Part of a small language model's weights.
Architecture: no biases in attention or MLP, normalized queries and keys.
MLP neurons of a small language model. Each row is named by its layer, matrix (down: output weights) and neuron, and shows model dimensions 0-159. Each number is 500 + 40 x the weight over its row's rms, rounded and kept within 0 to 999. Numbers have three digits each. A neuron's up and down rows have the sign that makes its largest values positive.
A block is one neuron, or neurons of one layer that tend to fire together. After each block is what it responds to, as a language model described it from the Wikipedia text at the highest values.

L8.down23:495487478468479511489539446457490562487437550520495509492498501496509532481544487541510513490514441475508498458524547531432534523500458519543508545493478577462548469418492552498510595436481505407516480443556541480457494505494524436413523444599472480521538473576497549535500537544478472485556482460468576515508506522486560498502536549526466471438609439555512468541522506477535503481528560574492497517581503509486461469542500447439506452481580548469463549439429491502450453484522465
L8.down49:442506413492487453503500523531526537554532480483506529464550500562443580458492529549533470494522501496520464499510483444566493570513519499495481485492571499444467484546477505508513438435443508571525540520498475538523516455618543561551462527599502515523568521467522570540457512503544460493538434460539441475511464448544500438481485518483466530513529487429546508477539456541483513599488519507465538467417514461445522501517563551556480540521470487468520558485541451523505489506432590
L8.down91:532555554550448533458510515524461478504485464552505422500518577571535450461569548547485484530525568550491482522444506448491534447490503482502448523488442470461478477544546530512571447470484507550503513507393498490518506466520494460461468584495503467515512520484453461474509471485485434499498486512573519470484459589510521421490481461546560558479462465449405444516477557522440487490479491488492521406493519544435451539574544556414477537514521519514538566509556441516516482514540486
L8.down195:491527528443444478543563479473433520570550485488514454478545513578430495506497507518522473476487519500433516520462548557478530476475444538477509448468496451457529506532509517472534570521484544444449467504456466485525539527473516453499461550505536525565568556559466444537436512517558576573531481477445434432409509481514561504436546559502528479467607495521467492463473506518558542475426554555487486552424566547515485568517489535559483464472533532480508525492451475500496511504516468
L8.down241:469488533502509430510439409494506459512497452473462535475485518475568506501431527534525585596521492476401493521489466519522488497507526564510478526505528504514404453484461447590453521531494495521563519399472512539509497476474501406487541502498503499483502601455528495439534487497521524538523444467486492524430518430525512607555506509517501517533448506484451436546451452516450484448518473477579534483538569470496476513529518503504473556500491561518497535456511560501532421436515531
L8.down261:506518506453554511476511548497522492575455480518495490558509491558463502544455415439484578540474478403477483480444488461514528480440388524460457515463491525455550561497580536482486515480527547428455512482478492418531466553503482550495486535521491504546473471588472482570541463501484492488491586523527469496497504517502492479428504544490486492548588445457486540432574516517490507509497512437465486429470481527392466496520498471542540554538518519490450458511458483545501499533573428
L8.down321:510476521480507516467470504483451481509478530484459535463577524504500530482491540435494570450478426508484506488514510515512489566457435432515479560421576467504490477507445436512490515404537504506524520449534508492432430404505546508457515517533505542500507496543419518501512490500525451565422448509531532577514487480444552577504542522504482532538602496444496501576458555414444494473566511467446534516466475443499502438492480554444496530540509491448510529556432509496436506504486454
L8.down327:402546549496575418481596516482545447486470505483565525534518479501424434482479435544428498528531535440518480459470551519541554469504500447536566453539471510544477528523492473485517402456525536438394513514541510555467476522512459608522547539539445484521451475505464446458540528532496480495509438541551530456501486535531470487473487484521506510548520500499524512424524521517480527534484523583480473449523512452437500545473486539540549557431458510524494517553466513511474460510472542
Description: Commas, and sometimes and or as, right after a completed noun phrase or clause that the sentence goes on to extend, e.g. divisions, including; larger than, and.

L3.down318:376484480459482428518461473582475510540546474530501470522492532503475559502446507540492500415440443533497436490538541441514502443479454478412483472602438575466471457439504479513512422482483553548521517436498425522542519471460454498531514513549444464483468508476509530465492450539470494462527520526514598436509454460521465472465498505487493475415473445476533568498515483453475461457496494453535516532469518552525524394535505456518469487549534494485511521453526459485496442542512506
Description: Sentence-initial or clause-initial he/she in biographies, often after a period, comma or date; also "to" after according/lost/sent, and "he" inside words.

L6.down98:515491460468483500473462499501494450508465558540463529470476539626520482501527448507490437482457492460509578558542528494528539514474416525542460523469466498424490509510523474438597539544504567455489528512466431513559479538490410397454538440485527475526468515503558399484543551468476475524469499511483446515484470456525496487498509468472534460512563503471477418488495513498471442532489545561512555490489457491465512436571477518460515504523522518452458459493471454410509530430549436
L6.down126:544527413485426469552503544504447532530462449516478566559454501573537480468513475485536501520457445588444553516525523524481504454441487507452522483547504584499489453525459583529497512558510546551486478575433454518546496489524505444507536547572480529517494463484482526508569507444493490487549551485446575581511459500414516531519468458519442485551509464535544502514497476571429497535500550510529494558566528477525505531497493439431507480526428534490436486465549563501450480468491471
L6.down141:457477533561519520544491523513505539543490530481490532464476461525468450490510490551500420500506518543524493457450486465470588541502412516494455509456526563466520561485456530530555556533483464536497459568394508506475487482479577597437479522506518545483496465471554557548522529507474449502432477524530477527508539461528495438419533516551450465503517497461431504561521455534537506519525462463479442517525465592429465513457431445482514547520484465499442455549565530477412486471545457
L6.down206:499459552543468579571463476496509508512529521551490456495510519486494560500556498474491513494485555456508445494579531512542456431529425430507479516493546529500567422480510541471497496498446547521546503554473531523515461538485499507509465557488582502521530524510612516498478487523567502529427494466557519477470461502523526460565536497530466486522595512516498448529576512415417506557492494557462502525514589469509525485495415511480475487467555437471498458482531530480484619457471437
L6.down225:472454512515517528498498446501533404427493531525503572494499450519522557502554451526510551453533465528457562485514491540528426485559452446546529497514484511393554497512492490490540476564505503549511523496486498433467485568516560477522501519521543488516606496543502474523550547478486454456385448502401511492510394579521568528453540453466523496429566509446518473466504525532483573513469466471478500552473508517438417494556481530525473508496467466548523486507462489476512527500467493
L6.down298:485487523518552515542444464490473495563510577525490519508458491430587518515440482447445524483423479510465471476489528473374459452503510530523455488508525513497563525513542544490516504530528465519539494574491518508569522485501404439524422476563445470502487523494458457564446500450478491465557490525535523536458483502517599530530512508528455495532454413510512532517449443467557499493547410489485484474552552470552469555473471442454509533500467501467471491548615511520565481469505480
L6.down340:546489473509527410517518425512530495485481481475461498538537535449466468574513442505518461502522476462522521531494517517529529535517427506485499526482462535517503576485559456498549478480439509514561561499519509463428498442490517504539574491434546472581513525509570572600483494481536549512497412596528473518494474464457458517496495417582495510407510490499512528490564545581453485507518459557468505568450547514509541459537454415452479515515501480496473495493508481517449581441533510
L6.down425:548473411522487530533528501642497513500509489454517546499539516513455513522557503474532472490577461525466486498433493416527501534446509472484519539515418466475487533525533524510548525527489459540514469500471476503515469468483470460474517465458491464576514531493527496526486576463507495480528503487488472513547611476447434560409614465560472452472466440488524469454470488527498439531553473466566494460452498616533442509493465491525445537492536431533458543553511474492523468522501547
Description: Relative pronouns and subject pronouns that open a new clause after a comma, noun or period, such as which, who, that, It.

L8.down53:485462543484487520424485477511481508474512443461441484474488503580472499442451469480573479538492581446518502496438496481503516456516412426514534513473473486453528555454425467542526576477479533403437512432469484515556459531527461470515482453426466501531461466526487477454458487459501507513479523512511565514458502461468436524537502455517440460533616510474481557412554451403497547473488481518509434533556491468485502547517475467430487544474497494447562473514510506475432480492492536
L8.down161:512461430464499458475580554570511527536481535536497554497450513557530508437461475548442470546493545481534505547452540474495519542604489450454510533490452518490559469452527515582446512509426485472528484532461570480506489512511513490537525490552548546539443518476484488539529495552443439528531502545509544445420500588498519540519526528491531520535559439496519474494447492502520559439530424545424487508390512479529532523504494458571438480495446494571457514465541548479517488513529550
L8.down193:471473506474530458468552485498494508474520488565529467459568496537506551495428469451489502425407476455557462487484482578437512540508384459511503522506487546550568500506446463507484567482476514511384528517518523453468509530478524469507468516499513536504489426465514464536457522532523507486459510483499474474456488574494457570478465530534522518472564496545519460500555537505641505495515490458486524464455543497432597516482512562510505464477498498431527490470511502504534482538425615
L8.down197:495503487502495423503452485524404492547539510526450463518512506497478400489529452505462548483481468503532471477481498499526412491494518486421483387469488532546542513443435511518495524517441481561486546541497520530589605460542531401532507548522512469528545498435488458501475430497476531455564507475440458508539462540478473506502533474515489533445416530449463495534557545509477465588536417461506536520482506481516473476542497489477512553540555444500451456541540518505511594485480502
L8.down227:471349472553485517571543493470482449519512484468510461517527500512543494461413516458466484552541528558524449441431514519520485477507463406424461540457434555503483551453458506508460469504544562489475523459515538457558506543537536527504519530477481505527477503582564464538530460499546509452502508489503502506512536532499523465564550518491484531483549520491531542467501489480517537542527602489473505455498543463567535546463499450515517536413467432529484493483475474494499509370569538
L8.down236:479489449407505497472521501450495470469471496551467486453455502613532522455490523494478463504515522519535582571438476543451439537516513517483541465500511594560478481505472501438508534541462547479468478537466499485468520537518552501519554515524496485507452475502421561463508469484534516502483473469419446486517526487565534419459532524563455531513461516512537370471513490530549492571546521492517439486509532579399463499502552536506465518563476471435552477452507557457514508493508577
L8.down326:487506533467491449419604444481464525541489528516541531490483536439429475509491465455455438529495503474442516519519500562493452443497452524515512494540438477538461488520483490504572506508491473453459468454555512458533510520568543446459479496532553484491475501437545562479485495509536461485507478461479501512440501539555569422559522490563492542534492477458557463550535517541415546495542447439476589443490562622468529457489540475504515489573521532506502507509435453425492436503513473
L8.down342:534553452513459468483550536456468473477538571505538478470509485518578513529502524574474497523470450508512488484562506517512530508490465566543483445530458417474515521533487561475529556552482535542553587513480525453518487482489478551531478459470482530527497464487534464545504517524428486525509505471562572493501576478462567510483591572460503402515476456516520519505533493490555492458563499492535479504515452425456515429514483560506530486590539489436475637519572541552540464522511525
Description: Colons after infobox field names like Manufacturer:, Operator:, Owner:, plus "of"/"by" right before a proper name follows (University of, designed by).

L6.down21:457470542515504560562401521486465486577531505529397535423483555506503454446535427450496548568490492484443563448500486544540535456440420472443456517480532492514532553454492496517519516461447546448529499553521470473475503527482621484442473506524511509488522579487510514551562477539496529478460480587464452523468482517562448495448494514488498494525536518463487524485582521538494515500440486502476524413512467563504563579548516523477544461488546541509566476497470499487493470489506542
L6.down117:471535475473475482507538494410522439512538554524476461467508565475522549516519487581558490467492498527471452459489573464524496522501493475522472479574470426496524446532490434515499546570418497528532558408431462539509516496570508483516448501520491556511513455519492525521470521463577510582444499455485496509541478529538431516501513514448555491527310468504492454504505542468436481533478435479478516479440455543536497471471523442500490498568491490449498472521481531521473534518453458
L6.down166:452478471508465597505530511552471452482487528451539487509452467550534445446536495539556487526477456533494520533480512441574533428446428591533470513494479493494586481480516493570537513494527447490488507434522446525434439487465525472484470523505566496515622480542510495505520529463487490554458515554517504503452470468496417466516465526483432539583419447554492487500500556539470489531475389447446461458487505493455470546546466446556523516547521464473546499530477454491465472483496493
L6.down215:482453486531566539515599406514484545511530465487531535489485492504478512492433505547505539497494553523515521490516498495480483551520535456524484543586528494447485521495436481543547494509515429464506540523481495531550482487502575475408381582557588486527501488542554446527512503460492437517456498522485477581528456526561526426509464478532525421548435417451470555442486514484504529564480521431467495480498521566474496427437503469510453487457505456518538511560480548479512518524537492
L6.down218:441488519468462533533521489558500526509566447505502533546519486538489497418444601522515467529496489546435498493453510429519469465531431517509497568459557420447491488572596517446461496558420462529447479517473472491496456487469481503476464557453492544551503506522507505449490534485521550516480594586531504482479466582550494499514435493464505511494457512545423482564464447499522511551474511486436452567524527462519539460439482482550467525511452494488562511549458458542540425472485476
L6.down258:534512483482504547499559487461539507555480549533549409485462416511486453465476464422548551526548481471443503506468475477459450506574546533487454449581533461463474558521552487535443511540490479569504425479490446498505506392519553517466460535581457492548501505469515511404494494442434477506454471482530579503566521517432536493513533471487443421500432468445510498478480465550482465493521496467550486470466542464459444502500466476483488505450494498547485479471477463439462478454532426
L6.down294:458501543527519517488485487557511559489568543518553530441532484527465506489455446462509504476456447456480482474450529487498478509561473506487499511550488495503508488544470500540553511474479493442526584461490457543556468443430481507505503481519399544418434499571423476531500550456510441449548464516446507508538417501512528476530505518491476539515515540624544528557493520500558559533492465513434526492492521516464515529547494577402536457496511488461528477453511455542490613544441564
L6.down405:573463428547489522511479498501434471504501404472486451491473506511561492469512508505489463470463426523488478494502499498465439534471465497485525509510453600411472549512560510557508561467484453494528464513414486497524492527439448541501548594452474409527474556483500532469520511523517539430463515468435508508516455486483450564437576484518523488516420518482478511512534463611461493496492507537485536512441494589528465449512449536443457472531507482544534503475478519481580529565565475
Description: Adverb endings (-ly, -ally) and past participles after was/is or as, e.g. accidentally, as well, soon, founded, known.

L8.down180:527471482565429537533499477448507439552441480482538558490453442554459612578495499513570558477461555469510530491516478518494411479492453501497460527445400499508496448506497503454472440466508540568484450439521577513481460501499506496479415517492463460514456526548534493428539478519448471478484455495475458561479488508463530499536462503519558439432403487407466558452482497532506499491507472544473572545525514493503493463470491515443439523447498522497451539473542501451527483519446484
L8.down266:508536482493521500512448575560511481502487485486569431484446459451462502475505525547566474525562534490537548449473543446562470499524452519538426527509550519442455544476509473490508457573490483499493550502494500487486516531499557529578485537470539446608480529554511535439461559567486488505453493483515451453559477460450482496530517508496486546536560530465425460505395471445594499546421507535489513408471538502450480489433497489516460518509566420438511478529485477489468464528535503
L8.down319:502450462455565585465520455523477474476457474448548537506498498527559428543518516526462498534460552477471541511521505512523504518500451486506488553511504470441516495463521458468512567479491533439494494439441457538534541461512511532477417467507494527575517500475526432503540617520463453482451548439526472503526481450550521440570425430461458422508483498400446501514484567513487442551411483531509531508430505470458488544477517455485476525415540472575499546511477460483529547480471497
L8.down358:556462549538439503586508454606539518552553479460507483597491547460546501576509516481522552509458450520546480572503525498505541547499483429453488480525444506471492521541523582471492543477447437535477509521530528452463502507508535559513495488480515453445438462533468467501541505456513490494520516516464495584516489516469561457503459440467505518536536495517456551500440498540453601526503360465478446496510551509464512493543487480452479496514528533503595507538498474529549557461555469
L8.down368:444461504515485575458509497542560591469420527430548459509434482522458526494519513470527447557486512526523524528492555491531477482514613541484430456512497511540514542480546562551498444507421419500550531470492478481485464459502556527421457508541518509533554524510503488500506484473440502535581513527490511472426476447519493441512494490489502455475484505383511386544513525491433539513523541533586434462461542485533462478507453512531466544505529505488520490483589509535516516473547470
L8.down392:526465531516532484521532432532465452521488478539568504493589563565474464522472478443475457493498535542526495532467543438482430557513507522516478493477501501451420481516514491552536539489456477552514503434473459513435414506473514501488514428548501563503526537525464475543613502495449418491513494573463495542532464526433632442514518480477519437508531429515478437513513494519498517489439524501527467470450562467468503446452527537552473516464486476557457525485462438540447544510495433
L8.down420:525501450464478557525556535410475476462503533463517453418466487528483530470526492554510545568444494452499520534447518562571447498516425545551517501524520456502552519488521447526493528425484500502468500644498476467521506459483543563462496514505392489561485566564474482472546546497509518527531500420523503458500506489505486550480470503488526483493484525522470375491510523525493469494526543523482521434537595468554550517528483512454519554476538550429473498476492541424441494502544520
L8.down443:486491421518473506499460527506441518497486484568488497561452466515466568474502505503509504507499548469484492534515415437523473545522556441530506525499481530513530594510570573531498507573470544564517570436467528506520489545548490438484409527511537567527521576570504539472553443536482471470509409520465465533406474551490512472543628524501483458497480512502535552511517513547520461521487498496531497505431589521488468525468465447435475502434562495573509538512508512482517489489548475
Description: Past-participle endings like -ed, -ated, -ified after was, were, or be in passive clauses, e.g. was bann-ed, was built, renov-ated.

L3.down274:464481419505460456567424530563455462472589529493565516520440618549512510521480502489456474461443529488514475471482572481422499505454520519483509487472459473450527510490499492505489551543566510536494397548563520522524560468477468598494524474515468542467455480482447537475558452549510499409452471440483508520507504505483522412512504500524488520518484538461507518523496437518513531533427516472431492537535501593443504506439485459526415525450500497520520513514508516437520439537482454
Description: Relativizers and existential there opening a new clause, such as who, that, which, where, and "re" completing There; also "re" inside names like Pierre.

L6.down20:553521523489499468453536539437527525465467687499516489485492516522459412515540555583523463540540418569556529544442480472433520467455352457540479505561501473513496480501462496533476485553504477495480456504451485518591525441510534521571562475557490459538444469498491549507525525461439532513503471495511558478474514542512495490502512532547510549484550471567534563457477530511469557512491517484442525491455461479505564488491500532522527544513501494501508480539487506453507501506494455
L6.down93:484478503573538452478541466452470502410487496533516531530514498534549490530546499490553438573540444449503471492509491525501520465556496446527501512511503470521534542471532528551556459528543507586471469420518431463536497517584550538573499485498498441518442476534446523467523442503472560529479519497548482452443481525523490516418434555531432520574462512549523467490501545517525523497462521498437404517504511533460608484599489496551578530508431524515466531504462494453475481511548537
L6.down103:569517455466481533521588598533512541559542543526490547474451505544451441526495556502509465502540476535507506508568437578470478527536557482558549442544443535509498477501455448509535485515547492544507484480520509482548500519518524548534440526553505459536447500442555539526579521460467556474509441462508562435449465521485504471523435419456515476464515514446478390503533476520453498517516474527508458506527481466412446502454501463494521519537549508469516552619470505526525475493455542
L6.down174:487468488550517488523492542465468440497554542551476527481475493540514448480471450520543502485487491497465470479550522457472469540449367512548488532443565492498549580534532468511516476501471553521452490453538459537465499529471484505513447498468536488464505551414428536493448506560427525520592469524511460557486545524563549481489521549548533522456522509498439396546473419450487470477503428566448461571502520494488526494534524450537559525543503464479467495441542549545513488414465506
L6.down216:526443452465492498505534488517470484502491534463520478544556522537474513543507497548499467465530504498450488456495514506469510575594406495595431529525457473480554482523447544465607488456518499543466525457492454517549530531458468558498543448535513490492463513498477572501539505507434555500573509473455535427490469492521410434430451514464526465532537491506486433487534524496499557449504592473508459562496519523534520488557544481542476489496453479431508470493545462397570470496562442
L6.down274:500593505586554473489461606523524515537491451448490490495445444475512495434590520448527511499524484502447523506504455495486579488491484500456533539511484523492461506503510520467511517491423527481507506493527411487530528533482554427570496608529488522461485523471466482484470444482477571492489554507464490538537530420505553524505445470502451507461568577458479590539480490466580483462495516458562439515414516547543529514554533444442525493555481530500530466453469495519556485440492494
L6.down329:565550462491511537525480488584464458512563511459494504422587507437465506613420522421494464513581535491541499524459527478610460535517471455456472455497457513561496523480470494520522500504490480476508491529464467498496494531430519503508461479540568542480508469517491484496421524438560477457517478563501515564492494481568565565436512523567479526471571511519467492517519522413473493518483485553486498417498483526528575491486449477487446551505571489553541443526496539454502562510526507
L6.down364:534460491477519514494491530478536472468530489485504412501464468464443528527465527490529496443499526487556507472495523502515505486469501492440442480491476500499586520525473587536551504496482531492512473555548493519510539480542453473533561489423475542405587390551536568489505575518577505549551444504474507472431452403506481514492535547484510498529508486485561419574505499522462502518486529548522470532448571538489463561479532450446511523468556516529531445531519390523580481490477441
Description: The colon after a field label or year, or the leading dash, in list and infobox lines, e.g. "- 2011:", "- Unit:", "- Skin medicines".

L3.down253:453471510509464506433571523505484452449533519512546512404464503566508542508481474505450457523543483588513508437535556503487502482430486463468515496515446497501482535511520474553528536469475469462494474442508485599515503578514494522534489526469541516451463454532528512460498543534503507468471548447497555548516583550497431545511454482505421440400435513582457448576504497493509513534511497557481513480471521531429534523532542565465527557472537482444550484476477610514477538572522488
Description: Colons after field labels in infoboxes and tables, plus Total row headers, as in Date:, Born:, Founded:, Total votes; also a few scattered word-fragment tokens.

L3.down251:545455502544474523490429503516504517485474446519422460509522487466472562521488510502553460526422509483429520475462479477499465497455404475457467463527489479446502521528520465449482531493582536467480501498445478426573401531516602467521468526526493547479522499521529488504520486583536510464522439494490491436427490563551475573526491407506486395523468552547504456413430500564511498526550450529542452497495511502513546494507486535507496462458570507454542452445540481553541482480498501
Description: Adverb endings like -ly/-ally and words like more, most, larger, high that grade the next adjective or verb, e.g. highly, more detailed, most important.